From a checkpoint of a small transformer trained on Wikipedia.
Size: width 384, MLP 2048 SwiGLU, vocabulary 6146, 35.1M parameters.
Training: a variant of Muon for these matrices, 442M tokens, 6748 steps.
MLP neurons of a small language model. Each row is named by its layer, matrix (gate and up: input weights) and neuron, and shows model dimensions 112-239. Each number is 128 + 32 x the weight over its row's rms, rounded and kept within 0 to 255. Numbers have three digits each. A neuron's up and down rows have the sign that makes its largest values positive.
After each neuron's rows, "fires on" lists the tokens most often at its 100 highest values on Wikipedia text that the model never trained on.

L6.gate238:152070035180125113085149109099095100126170079167112109150121040086129095177088154159082162088112133076122164147123106085191154158132141181085085101175132105146162176189093100082153100139094157115130165171122071088082109175134138079123144147187124106085144153086150154097117092099112194086141098164102075134136128135155108155133087116138107086172143090142081113147115081178128088136128
L6.up238:121078121143133102117131210130156135126082146111109131149168135126108157119087137113171143122149102139173162152100132118118144146144096088209092152090134131107147083141113179099216134117132127072145068172168120119154138104106176163119177122175167153100068172137114132056155057146157165105146150094076135165195161117155126106151115116131108137121145163126181137130104171134162051159137
fires on: ":", " Music", "ing", "K"

L6.gate881:110099104161092091097101061105118163149086151090114165119141081179142122147097091083115066142162093079200151102105165069110055081176110144136148137107071100177162181103141160155100109124128117169066121116123105154162130141175120159152145135151140115132116082113123104123122112152150116108144115104183141117060182136105119153126148144168144069070100115156174149140076083144188163168172
L6.up881:130134148171080187146148083059163167135137132116123120158200090184080093165141123134167119167132154180097154108117113176169174133172079108165152139081108056084134128122128108161191145133102074112172105112137183091038155108159161125127145148125123120155115118191076085121157141154148105066164139096115144096112098156143114115099107145222134070124118127143103096125153100180114115134130
fires on: "0", " ", " [", ", ", " | ", ","

L6.gate834:127181128127156150136165102165095084086106146125152117085112160097116176144090137091106066157161145201114117101093105161095101082100126142099132165080148143140154104176090149150098120142088103166164160129129153140098149141066116080154174103168107065161064051100099130124180111142165117140140138096117144129167094098140081143115111107183112096123133109069124089156118157073064142164124
L6.up834:134089112175156153165150149103096142095128070146143072081184103188138091120128098129112165107123142153097124068113137132133118084134124126141129070136165124151149126156100116184098089156103161144126166136101098089126197173114152129158137070148185065175087134118144132126138160114160132175108082127125202094105096065130105137110095096161147081132156091186132065114134149116158099175101
fires on: " ", " ob", "an"

L5.gate1476:197164107119118190118145153128110105112099150119086153127103125160139137149141165130119164104170165112218133192149100123136074106061114096115115096162177139113107026104098120158110169163152125142149208084126081117121064117127165120125153103121126129138090151169164138118124115177130140154102099193158104108123150112144141146112076120136161090131129154086166151136162121161184164126128
L5.up1476:148107094128051167137102107128152089139103125184101111089113132114106192138164135155113119125163150114132170119172157073071151085108142125074126165148124148118144122201093101097107195071157130105080087104146107129089087068146134131117153119151144124142188053121110171155152154134121171140166082188181108101190142176129163224146126113141176135147137059109099078138156068135129097104169
fires on: "id", "ic", "eter", "ict", "en", " Mark"

L5.gate846:128158153095107102116084119111108153078099131092099223124091129073127095098089143147148099126133093086180124149126108130149090080120152130148123118191129059164135209157152033170130160109124144155133089130114110113158144117131157152171165105107107169125110162087095137183167146129124203115168159153050118148126135131137134151037111192111101121171158132110154140128100140199176128107135
L5.up846:126169068098132124137138148142127129157135144093093162146096132135123131105095089116068116150122140079136098174075158140150121135148111138132131129201130126123150107106139117179142148127088102159142089122141147078109114098129075145159154133082122116128123152035134103169138118137144078135142185169122125083147097197172112148124108068133071120104078138082152163174170103139111180135150
fires on: "l", "u", "ro", "ad", "M", "alt"

L5.gate1977:126094078132125172158184094145136168132117153116116140140119127142151165213144144194106166103091127136133092056134124146140128147116085150145154104135140125093086053174107141187115139143183157153110129100122140106130163141214172082120125138120087109105177101118109161077093158162146100162132061134142120136133167163088102167152103133129145127141149180132156135108108153135114122106121
L5.up1977:113086127139151140125108089136146104107130073150124136143113140066178129114178137107148111045141171059192059135144129101077120137144162144065153192129120106082122136130181139141136144131107121102097102159128107076149106162102119147194198117111117162101094095102111122137086150164055119123120168134108130069162126119134142164137185129124065119082138160156108159166142124150143140115136
fires on: "ul", "en", "id", "our", "ag", "ruct"

L6.gate1565:126112168158121104086112047139120139101124134100103090096101145159121115109119104088137144148147183147166141076146100063169191152129079094127144122139076181099086097050142081100080141112160143121150133098161148135139138112178118158106117111083190173107072096155165165178111136146103168152145204131158114109125099117176161134111142218057109188121068114067104146120153068068118115145076
L6.up1565:126143158131117152130165134095125112111096122138047108181152162103129106132162162123128131156110141133094154094133154071130124125142106087095146123104096157153110068090123096116118169093120112155174098080016172146179127171106102140122134097164067129125077124156194173137106131165157095154136129163142068072107071172169132113155116132131110151126162118094090158081113147096136126214161
fires on: " b", "ob", "eth", "ed", "he", "ight"

L6.gate979:164192148102107129159132103147107105116166112093138099181123124154140120113114141158056152083167121105041136150127149128106110083100138147107178112061108160025136150126081148112131116143173092159093082104187153097184150118114175133109109152098062115104167168150082094114155161183153168159180187120123132134113078142128111116094133174142150083130163137178128138109170129094096155162185
L6.up979:153156136128164147096101108162103098113096166162092153147114097170198103129138135115133118109149071138112143151109121117194137095138088128128141158140105128137102106165177179144066058086172154138054122129148118147146165142140123065134134168162148091129118112141178091128099172149171065177133162179081140084161093127102106157141142140057190135121043127118102148137122145088115198118107
fires on: " in", "ac", "ew", "ord", "ing in", "ed in"

L6.gate151:135125084136088168143161101126110136106157165107152087101076137127143193095066164140139075139130188109141147105167147200111179131163135179110068122090109082078066123113120126140124178133132105157127122087122184120144156167164196087094119136071130145142125137144135148130132151088083088104075124199169096173110181141110164126140107103095088171116140130069101107207132064190113131127091
L6.up151:169052080135145145166098127147136080051104147145081088149089156132095073127095124168123170107164147093175139079121128091127152174177125165107128111120047135142050172062139100144161194177111102103063162121143117021117188153107106139118137145135129164118129077184135158133139170101115097111120114150157103108175148144132130124087101138139163135131154128071047091120129116054073081137086
fires on: " who", " they", " that they", " or", "%"

L6.gate1823:146144127170105183150176141093032142135193110133206127135084138148130113069119133173118133131171163133162111094118164096093102133156121119101154109135166162129156150135126152123155169113168111159100099073149197132101140171118107102177124103086093141151132107124055095100098154125112119098077127119121136078135140074108072073128146092121116155142166130141141128134146079147140113126182
L6.up1823:162143093191127166131157087129066123112123098158142118103146135081121180110113107144105190126118043093240110106098108147133152150166119128130139093163112189100092163127154162059180188048119142072126172097126130078120137148162170175144135144124059161157134157125140136165169091099103160139159125111125148140183108128087094128079155061125137182149116136123152112138109099098124108146121
fires on: " st", " int", " expl", "ult"

L6.gate951:111161109139058115145117069114145136062192100106130142149094126121158173148119101182199095154101178088159106108142144143077117090188077129104122126137124144176172163178105096141143112198111109114108134105154088164107149105119109094083181071084121133145113119137079048128098127121215125146076144125135146149126188060144140119141131107104103144132130144093103180150088147115129168103147
L6.up951:087186162108111071177127114099134103129107114046143124118159148141160112136076121148137116129133156107124110150201095187169108111141112137147179114121101144138125084158079153144103117157106072179127148144170152122080129186147129102198112137108200067122105131147129139075144056079146109137160139138174091162150149120090149099110117100067055109111140126123131102092086186150123110124126
fires on: " C", " F", " St", " H", " Sch", " S"

L5.gate365:155101136104126084118144123172124056161080072143115145129157171082096139140090150149168160147093112115144135148154100128163093197080090137098071155138181160164115087143157088135145113140177100206118157183115144177204161114169094093142112138148050140132165088133108146104087134116153154079215128159118179162112190126100150174080174104141164101144127146152065154108146155136140116128078
L5.up365:180097113153133118153120108199134192150164151108138119123090177136124092139092161133086160110064117160116078128151142155086091166145125162043101144123216134150153103120185192114151116130107137166186090135164122092158107190162131062107190116078155082150088139132088153148040138150145114132199072142094108136125114152103175191046153120075117078156166133165125110176167117066109129157172
fires on: "ian", "an", " American", "iss", "ani", "ican"

L5.gate569:137101093117152120112101149166077076120186066144179133113119072135142157099091166124111124081142075123117124092098058165083123125119120204113133166101074141101173065122092148160078093098109139115152109127128116085172066119077185143162141102152107097104090081160085099083122124135129153148112165133147107133152124159182176052167165152108145111149108129162078155101113177137065166131146
L5.up569:133139081170124133133158128155111153149190099179147113164113148110155132099180170131137178134111147120113157118172075134104149128139114132120127166138082126128160173099103102148100136114110101136154110063131126160179127180105130174126142100110128144087099101125100139089153139159169170140067117137056129167138094125196139128145142178125116102127198137115137157126076128135157179136109
fires on: " sim", " sup", " tem", "em", " em", " attem"

L6.gate297:142122128147104169098116113078109095105146170148082127089186094140146119157125191135140120077091156127124140079145160104071164183077156120144057087098157141154138130190143091133137099146096119096100113148137175096106151144121131160139128182120082125132190125151182122166166183149132151110161159167057145082118076161165151113111152164155066130089146175115134160116149133115187127109112
L6.up297:141101187101147140171091158148207132122092174080092175153122136091174059083172137097138107206174152121132118115160143133160108108115111150118129105148082124171169174117126123123159155155107117146107128141114149070084101170153155107139124085147111023145080171125165123118164193100073124099113159170141166146186123168189068132121106117101123171127117119158041183152148182165136096181110
fires on: "ad", "l", "n", "ult", "al", "ul"

L6.gate1599:152130137167188086188138081154157149125159141134106120142150087087105179121141144162134080055109141158137185111138097092106140186150080158095127100144152105187091134106140145145094106125127132109118146107147168098172153116122138174131147167093110156109140124155163162151117083150062177158082082094184119154178142100112120085135142103126133117155099121152176125183054141168208109147118
L6.up1599:091085079107132103168144100138085116127131113066143167091116105166158140107089109140191049105158075103145130153126179119069122110104155137127105106127091142195111141091133070181150126124145172129110107126127181169183108138148109087154115070088078116116140134138108107150158107161145123091136128107087097146091155164118158177080214136100079089193108156131149088078106151110222146087094
fires on: " in", "ing", " under", " up", " ", " for"

L6.gate1559:112159177073106162181129118098136145100166170149142144144098130149120074143127146125192142104143111155174152178148107201125181085151215126135157135136159199159166124104122152195181087019172117097135145130070129116140118131091161079133100182157190093098111077108122065091096093141071070212135175102109192159133146116091161138108098117114175156119142164158101106084161184156138126126112
L6.up1559:148154165059091133152065126099128088110107193128143121141096153107169073135092060099134127116121092189183127172154126096105155085118122135136124118115132167189131037149158152083129170128137109150132108084079101095092125116167138127126135119102128037121131202078093105169148166141114114197110119135119154109125146118091082148106142173180123151163103118130064121111118188055153135144139
fires on: "d", "-d", " Th", "th", " red", " th"

L6.gate354:171150157099151111153174082100158171090125153116140135058150146139130183167033135143142133138099114092138123134099156136171101217138099116072121145112153185036097103099097128090115096074165114133095141108138120145113129133063160114175122129153102119175124141144129128113158082118202092146196114113130134057191138099098102074103165091106194141141084182153113109180083108130129156133130
L6.up354:141127093082096100155106109138146107094147110107155166041186089114093173152119138113175141126131132099081139165130160061113126217128130157096129181110073112089093196139082163170073118104129158131124142152106077100102075092101168100172135088165097071133129131171093169171113114161157114086134116170110135132134102140133146100175095115157121206123087147081140099198156099131105104123155
fires on: "is", "it", "erb", "om", "et", "d"

L5.gate1159:099127100134168091100169118127175162120126134107126147142082141166139185127149093069079150113132102125186161118121062119164159084120118174067121160166170118142153091123141146110171153121140125134155138149147134140088225173128124143119086103127169125105106171179152132115093093177076183178158110119122090156106162101133110118119148113162132173180114170110090126104143152107108163091183
L5.up1159:165098194148089089108069113167107146143140120118119113106151116125099112143160145121166138107149078100186139180185083109141202134052179115154150148135144081102141128106081137183077162148142106080171147182127118164209101086110141191085140098132142135144146116105126132167136083110159177100140147123199142157139172153135137160154142085096107181111144092131171129108092163167108107146093
fires on: " ab", "ag", "ub", "b", "ob", "og"

L6.gate152:173168125091136103088169108071144097120085136132193113144133170179133082092048123112188128141147166090166061131133083198078103123126158111089113136136146111113171107120156170170154111105159127130172088120120153119098126074136135105100161131150057073120224170123123161170158161111128093128153154131154106110101129169195155120131149130140121091225086110108160124121166083173094134096132
L6.up152:113159121081153109098188180112103136089147064085120114162102149173058110162089115118104165061146109109088113143175145163139132085135123149120214080188180104101128138125162116111158140137102126077147094142109115075112103133150071136135135091122110148092122149147100114053165078140105130167069162184146135147156130155128184141143132130108161116074115164158141069172133132143183160126119
fires on: " qu", " Qu", "qu", "ic", "w", "-t"

L6.gate582:100200106121114107133100159142135137081137118183145120101133149103164112133129161062121124099064105155123153095106075148100112107161107068144111099163096153152147142061135146174183125117184125149178111167113110112070117056130162108180084129091052152136168142172111103051105106135094154192131120169080112137146142175106077169159161116185127163159083138113067170189143173135147173103158
L6.up582:107182100088090097115104182116161065096116128180145166106178145118120110128118099087119086126108138154162141161072082115105106144103138090153068136152080188149166185076199130168144133131165108144132100136109164111103130089191121072134084124099058188190156146130085113051101095095120168176152147159112143144176165124137150121176095142152111128158123137132060159151171149124087120135125
fires on: " ad", " Ad", " pres", "on", "ad"

L6.gate1199:106095122121122137126165121147143142108106171173176084020108121132102084087103133181164122098096157170138063134130062106159162160142137093111165168126133117176075126129176176096126095116141161144172080173126115097087168120072119120097128142120141136064147113104130107158141146062201198142131096144037140115103165137150145148100122089091153088088088125102081107138133066102124191103134
L6.up1199:131137134087157164099087142142150132153112157165118108077111156091138113108115100142171129088118168158111137147106099166184163108128086123134105151074147113125134150172187087156135111103096105105122145109090163095148183128097177165117176134131149171100141058092158138108104114111132134135122149112097127173115117088071144149122068106149132124185131122149106105097162107176127145085155
fires on: "'s", " of", " as", " in", "'"

L5.gate520:192077089134115142118146173194125117112123131141122160127125177051189116155115106142151163113129118106116122153143155097165147137115146152127124132054111153129186117164144144149130097127145145040131209146126084092101197186136112106117149151138103122171123122192116145139180070129147084075086157120097139116117161103065100106131140142069111113169133206139143178103131110105097070140105
L5.up520:192134119152128144097115156155164100171112160102160173125108140107102064142142098131129159186146140125109128223154170110120168049127169061091150121099070165094122119170115088079196146191120083105093120116119040067105157082169151088122126167116102158075110103152066127115172056135084096136091147139067155142100131081125131137110064184130142079150082132136138129143128115097108141156104
fires on: " is", ".", " may", " can", " can be", " will"

L6.gate973:125131134132162136081141143149132105134095122130148176145088122159098131111098126178070145205148131049172127098095122122134099131144161152146183168135106168147181113133204070173148043087084159151118088151064062095128143128136159090121073110135070116077185136069130141116071082155080112183147149123169149117147095132110165092112141147116119099149120126127090108107079123121125126145083
L6.up973:114087112085159083152179203123105114128155181163165105086118101166089109159180096132175130115145154112179159119174177087069171160179143113142169113116110089152100116144078138137132101130167186130139135115122124059125133076163161170117137183112111135183094081083133152183176152122135096085121100095122107106122129161054152051128138088109108183135152066100078131158110105115145169156124
fires on: " that", " who", ",", "age", " which", " of the"

L6.gate1372:123109122142095171153124075144161108098182178116074123096132098114165127143090138109084154165142117107171128114108091102057111158099092132139090112142087188129087165097156095173142156124135136143121109181112152099082123114160125152125105132155173157129134138083097181148150137163120158114127131157158134187156152100083106102129158146144098198131095113169112100119117122158108120127098
L6.up1372:167072164084141142151121188112159094117132172123077068117142124064192134152102124143132123192134153160099113146120068131104139112145184146202088144153104141176108122107193126112148160109172145130127127074093151126148103104106151105124078132139140096113089121099111086167078111133180094103099125155139104158185131188137094168179179166115071120127111123143140068141120109115143126138108
fires on: "u", "ist", "at", "ow", "eth", "ed"

L5.gate411:149051118132149107158095178061128108132120111101162136090130161098126193120146088097134140161093104120136094111144155157089104213157123119118102097114152151111116101108136147114125132142164105201170135108186148144090128147095108112128128156175103105164173116147093036167106117114155175135173101091096095100111145110103076161113152140129117142118062109140099155137138111146108158079098
L5.up411:148158135125081178112129161085131101174156078160108183149151137080106100157137143158138123141123099099144120103118074117113146152151095136120109150209124098166144190090117128086128117046108088129128117156165187122156208130154139159156104138125068145157068101075088170174125062153110122111132107145114132170127171090078164108111169097137119086085137157164097143167109091130164143158101
fires on: "S.", "ian", "iss", " European", "ish", " World"

L5.gate805:109102131082186101125107104141085127099124162117188147131128083194101104135108140160101095074127078101159163186102106083053105138164180134112192119164104139140116107162165155137091111133175127105092162137165144116103132082100126084142134138065058092129125107121130123138152120106092103062166141118115130128144151178154154119072165140096083113134143151106179091163182118123129152152110
L5.up805:142103108126160132154108158161104099061166145037173106137086143094157129133208152127118120010183131164151141101140112173125125143157084117123143125175092102070132118124084079172107114092122099180112100168119087090099132114133110122165155037155081136118112143086145125179099151105106114099126155090122128127104127149103161129080177164122063056212123118150091074139102188118112156117097
fires on: "1", "ing", " as", " ", "edd"

L5.gate1484:160145176129153065151144126072151158138114128144136158127066200147133082151155130125102147157106136141195095078165139115153205069097117132115100141135115106163105135130148124174165163100117171110172152122125193099142230134177127127092136141101175111139156174173167103120102177113102163099127122137149057161181177135164148158135098081144145151137106128172141139106064086077144220125097
L5.up1484:117136118099077118161080076148162174114110120149101109099123132169106130143160132156146149101091070138085152144102118077140137155155126096127200106123166125098155168110130151094103105159131148137140129140082155155149098128088141173136152121146136098116168110153121069158076135139097143167138092061157159176135172186118172140121092149115150131141093096084149088099125145113141156193096
fires on: "ab", "ard", "am", "ob", "ag", "ub"

L5.gate1208:138144124138103103178131098101139183097142076151098150096130191068150128150155134176137133103184108161105077108117147141170078126104151116136118109082167135147151127147116104128077138150165072123086173066137106130077083122125135029132084138126101065157167138101094134139182180176175127166130110133191101135164137133123171163196095100097134085113118152140124145101116133120131132137098
L5.up1208:090112129189120176076149130127151134097113203143124138132135114066169124145126096091136157174138101095147102136135111132096125123116078190179088099101121133154090097181183099124110098089126115173135149150162131102112133148100121116043112134164156129102099124086064078144135124174190108156151162109137119132141106122101112139096137082167148155142094101125146126108160134125122126155146
fires on: "'", "ord", "ard", "ine", "y", "ew"

L5.gate911:117168094128108187125093143105075083118108162078101136096113120138139132102161075138101124189086113143102111114108136078144161130153141114135094125181088097137160089094122147084107132095143116093063081191131087114135120176152193155145147145147154135135129121112158064038107133089084176166172133103113080106155112132169122116128129136101080166128130170133092103096148120115126184116120
L5.up911:079065146103185052169109158102073116155132097181108136080132167179106123144118093084097162136131103136193065109129119158100134130134094128097132147102131138142155110113069159133103128142157138150077132115100155125152107146093148162170072137149107147128150088134152151076176168187123102073103117144146157137085191148165174151187147070144148069169127092103160170077134114140145204123138
fires on: " two", "US", "ux", "ix", "er", "ster"

L5.gate2023:168147109118113106160115066166121177137133104144173154105110140065117117117111120138124135158073152188152126151171157130145158219147094165151126163149157172154163097131160150082155103150172070145103092178169127146159153083177145105117188125076140147139158117129139106205084129091164130119174145153116115125096138087072125161073193153152121153120060119090147159135154101135152121141167
L5.up2023:174090074093104151128101144164105161171117136185158159122129128113114110067120165128129158112179126124103138133182165142136142175171137149088139143147189152148094086167141127121155156121189137131126114169141159153183146114099152092173127142087101124201133065104150156076119096114130131139180030133144172174115161136077126148129211153116160086157036156148100155135198139139104120155136
fires on: "ian", "jan", "an", "ar", "ani", "iss"

L6.gate139:169141083129111141091120115182095101148165050111128149092183120087146117090120095135115142082193136140092059144154136106145055135176059094096124164095147123157184145109123129154097185104125099063051131116135174136133100174145149075163105127078089137156129138119082101169136154126122161078077170111101098074120099147145147104139122082161162144155134163132129127095073026138118101089151
L6.up139:078094142162124210116113169094100192117175107161117128183100058079170153099096094101105125115135102185156176124156108204163147157137128153143156136157174115148125088157134123139129132165116200158218138114097145116131206094094147139165153172101079092081140131127150120131155066126081139149131088159104162160150167181067125137146088078177101123130113144138129095113102104148083125117075
fires on: " t", " we", " st", " All", " expl", "x"

L5.gate1166:165161132134114120094135167127063161131132154165149126063166077166118079120108158126115110123137147091110077138094168133100091115185120150113049076088128106110112152097104140077108101136104105112032154138130131117168124122126170154120077065150180161139185149151101139117093155128155187163125127109156069151100129070100145134167177135126124106112120118077140155176083108098107158122172
L5.up1166:142103129090125156159147120158156117129101136172141086163117151154135097099132179083081122121168058159126111116114144083125129144131128161121195144111157096128144176170132078192211110131134173134170130141143149138135135124144132162161178124143118144196107127135120151162149100137154034111155123103158137178139144174117124148106115102172095151144150123200127125169152058120062092144058
fires on: " |", " "

L6.gate1584:118081185132129138164115160133142134130109141141170113125133085149105106130114121172123097090075077135118175152178178120172135144154104104149105113146171114126085115103111174114116160125103144054107133115146067134152189182087130130121158161138119144116180139148125101110134079115117147146162136192192082141142136124132101125089160128133144136132105129089136149123073116178106123128154
L6.up1584:130095118112140115080152184137155074085111143123066115121078119146101099118152089160125133093099143104166074138183085152109120093123121124120120100090158157131099152125103123088068096153132101101171126096117149149130179135201069125151090185133172129165080100064136101163168162169046111118081166163140083077144109077143115146159102169120152165088094080120116099134174134096141114128115
fires on: "pl", "2", "1", "we", " pl", " Pl"

L5.gate138:177172106136093119109140140167078166091170131147120123128122131112163063094152148113090122118171119171158097191066127149145144136098167112159164099125132126106111083098146137143101119135103128124095127147128184136153162098134121134161106158171194098130137134124087122106124144151113075139127137101146131141147093071176155028091129046076120094099146156107105156178063127151124105196145
L5.up138:165155144131110148121162172149086122088147130119076100132187123119130046094157151085091149130144127128156109110130197104141081108159150076142177116130136090148096161140091112113152152097129110130134179103101159163178133152142119153156075175154211155167167072121097118153108142121119098146138121118131111155064139147139157076153151125179163081077089116131128179121111105107081116119109
fires on: " |", " | L", " | T", " | P"

L6.gate260:200143088147082067063106204115081119075087152120116120076142112115121155116164193142151107114099110142136129097191114067140142163169156084152178127131164146110113097145119129118153132097143155074148116152113119156161151083171132120133105097162149045121085136064169114109114079116136077099111166131116120165057123129150148127094197139088122100136048126112158095134120145112107151137101
L6.up260:140122112155161141138147084111112105163113110161125093145092107135145088154165124141119180160161142094126049123116130116171129114114169151108100134069122089205112110157131148164070098160096134142154154100067141126104090118048155135182118156105153151095112117149181081082109131131132150123077111125143184091149165095171085179105111098106124184156176135169110166121130177075160100163153
fires on: " She", " He", "he", "She"

L5.gate529:114130102165091068178146137148073110118135098153110124113148205060145144122097122165096122224154158096111151090137095138219202123133179149176110097146129168141146097159066106111179163159124162135114162092051162113113146164187093144148138140127154123160109133150157145142177150141127130130087138135187089095158092171095143073143073154150107160116116118143147106115083134042122145137074
L5.up529:041133089133185102137080156176130138147107091138142155152105182055083135120098126112114077127103124135122171112146094105215199107132130053145127122114122167149196143101064150099129123136169124127157118147115127158240132135144137144058124165088095130106114162080125106155150080119172079155118127170166082088129108142154155112116104186146136158142144134123074092095144142133120144170138
fires on: "o", "io", "ho", "co", "iano", "rea"

L6.gate1786:164154132108183132124113103204140071142196144126136140117119160087133155091175208162099130124161161136113091115110111140137173097191107110134137101125143200149112139100157101105147068102076091139107065167108154112094135129093110194123061139156161099131186123106149150136151124089088139115110144148103077142150146098171104079127119130121158101172120138142102185108121138126109201159113
L6.up1786:124125088127175123198078112124166068102146130122099078144073138135166153123110190117115129087152131079093105123177138118151140147127123126044048100125054161178104155078177115109149112119086136138166130138159164175112099149140113125128124156104065149120096111099162107121115165175131087180173100152102108069156146114109104130080131140130118136095131188055130132090106118131096121183140
fires on: "ap", "os", "e", "ar", "end", "um"

L5.gate410:125168119040170102222120168127136131081113106102142094101161201132133136157132126134155141120096119127096116082125123138145112095113092117089141183148152117091102148069156145134155119105168085095118095130160123097111137144150160165188176098122162176128095145150142124121146052151118137070090111152069162118156111097131165128179126110066179165132166187120166177146097125100113122179148
L5.up410:148181161104121164123150116127114119114137124060058134123134127172166153159080125198108152117139145131155067165067147088082042076037154100094111092124130136187149133106145131214145120150145148162113133186067163160096135087122122128110117116104128072157138165198101161104139180167199165137132151152110169171129122116123131110110131100119118194137116150149121093167095141144100078168207
fires on: "od", "it", "ull", "D", "d"

L6.gate1793:153127111133124091123161141185128144173088117134128088057147185177143090116142079130172137077118169092149180161096150127150090141094144181145112104142140132139127158150129065132149167093109078080102160185155107113119134121127161146174154132149116125119092093102127145073179090103162127181184122090143148118158098140112114144120109104084120142123139106090135078143113132124188192096170
L6.up1793:119095165142110096102116141120124163133144062133164135105182102121118081142118137134101130144054120148186162092111163170154126132145122151104143163086215110150179172090155154125140134137121177144087079194106107103123113105099149137136133125125128086125146099173133074174109132214115113109199124115093027134145083115163107146161192171113076110116102131114102058110108114146139101082168
fires on: "′", " of", " University of", " World", "FA"

L5.gate834:091100116086126084081174169124118161097162115136105149185092128160116093101115144150119088167056132143163068096060141093104129088150115162078114178126145169143170139108077106178119131144130124165140129158110080104134145152128108132146158128096148126154137142110089099090204176149129081106156153126096155171145102105068138098174155143133138149161110053132122146169091168135126118140095
L5.up834:192102136131130169153127099136098067101101171124118114133139109138132082151243105104120132110235174093155129120094081171099093055099156163137101103125101095151123153136122154112144057129106149187125157135100125120111151144109091079127122107133158144096096082130117052137132119094142100160106123078134134118194125119089129156140121091124143037152081171157068174108163112121098099149090
fires on: "an", "0", "man", "ang", "t", "v"

L5.gate774:165166086129163173143183090112047103126149184136119110070122144136113109141130167179140139081148154118146122122080068112156096129098128189107113095127160173109138074128164112143161159086167124204146135107214121086050150156093126124137126168159130098083134084057094158155111141163087124081127124143154127107114138169139088088112082153141138156132124147113144113077152101180130136172138
L5.up774:141130148118107142188129144133146101168116116122096142072148139133172142119119133131100141119131153090144116181127093120126182116121135137145096101106093092127142105141123148159117091162109184158077130123153098100069164117066156133124155162173100149146180139099151129146151131107102140103096148195153089113120112173081071132143111110126200094147143165151114123117136114143125156115168
fires on: " in", "er", ",", " for", "ens", " as"

L5.gate808:124113148131103172109120081119169129125155128117125187100132151125098104164143106121159099130172112180186140124062086149055099120080120121119079089082084160120134176115109193132127115156125123038130110115107142136086146130144137158133096114078082152145169106121130159087139117209166173123161134126115124109078106123205142141061170105149114102115115147077081162100149139102109139180098
L5.up808:105123105132119161104107097100162118103071067171120156084112133145061155143083088120132081109156139101135148113123091124125156107133115121171065203086107117099130172142073099161136110142099116096147118132069128089135142089162105119125088148133114120149150128137125159085167146173145165097159155128090088103124097118142150089162128102180142111107096155138147142119128110120115079157106
fires on: "ad", "es", "on", "ig", "ru", "um"

L6.gate1942:144125111144136126115112136150183099068072120117103085069164117103128154135132150122126139085195093113129111180152096127137116109104187148133125131120098124187135117140148106220111111152110149085148168151174106167148174138174209101150050172133113072122108153120165128135097158053150170153140138111140123082110154071166170181162148150116165116211069176101099126090086103105069076191178
L6.up1942:137129098166186163126129135097087139095112077156083116068083088164162093115118138095075147061156123118123127150176131090142081093103150091164150118119112125188140139129176137111137073089118142077147083159142165115143212141166134055164087118057137117159141103130162133108078114129131088139171151119164086134154117106205087159154134117100103182053112165199092151157107181082094097134144
fires on: "le", " She", "he", " she", " we"

L6.gate806:138082085141178166131102133121108120172114190093161135106091116121156182169096145168168086121067108071145127166138168116192095150140105135123191117143149109189136159167144077094106144173137142110079106149112169157160063175127106073062123129131106102167116089144178159122064132163116084123143106158133103142195113183087087154117152124217059120172148133153117092121162133173124122152098
L6.up806:139150110124160163126148097136124159170114141090171121164108125099157164125109158126168104106110146064146150120116197075148128131172132126141147143158103117171129128150142061109076129121162111137123064125118127133146106141166161074070143124162121128112147085172204132106088129166120132152159094141148153126166103183070072180074161094222079124190145177173113101114175131161114139079162
fires on: " ", " for", "| Total", " with the", " with", "| "

L6.gate412:099089100179129185120100102119212090096152067169191142202090129103143107144134091112081151120119155121154079064135104102090134116195140153040129151120123143154155141080132147124089082165161131108158137125133162150152149168115177149125107079083103124135198125139017141186160146123140096140087067169129122113093120135088148163149141112166096068169117120103118128090118138140129139123162
L6.up412:131137126142108136146127144123131116088112130149136087154128139137137130109183134136139145166108062085057120096152151068166100130053148083092124113148079101112155103109107135137105150134207073125108120116153150104150041147148096175117073119064098133104184159094074172134154142116158137162128071134113143117120128092153109135127163165143128186135067086080074142132096122095135187090122
fires on: " im", "m", "p", "g", "ar", "r"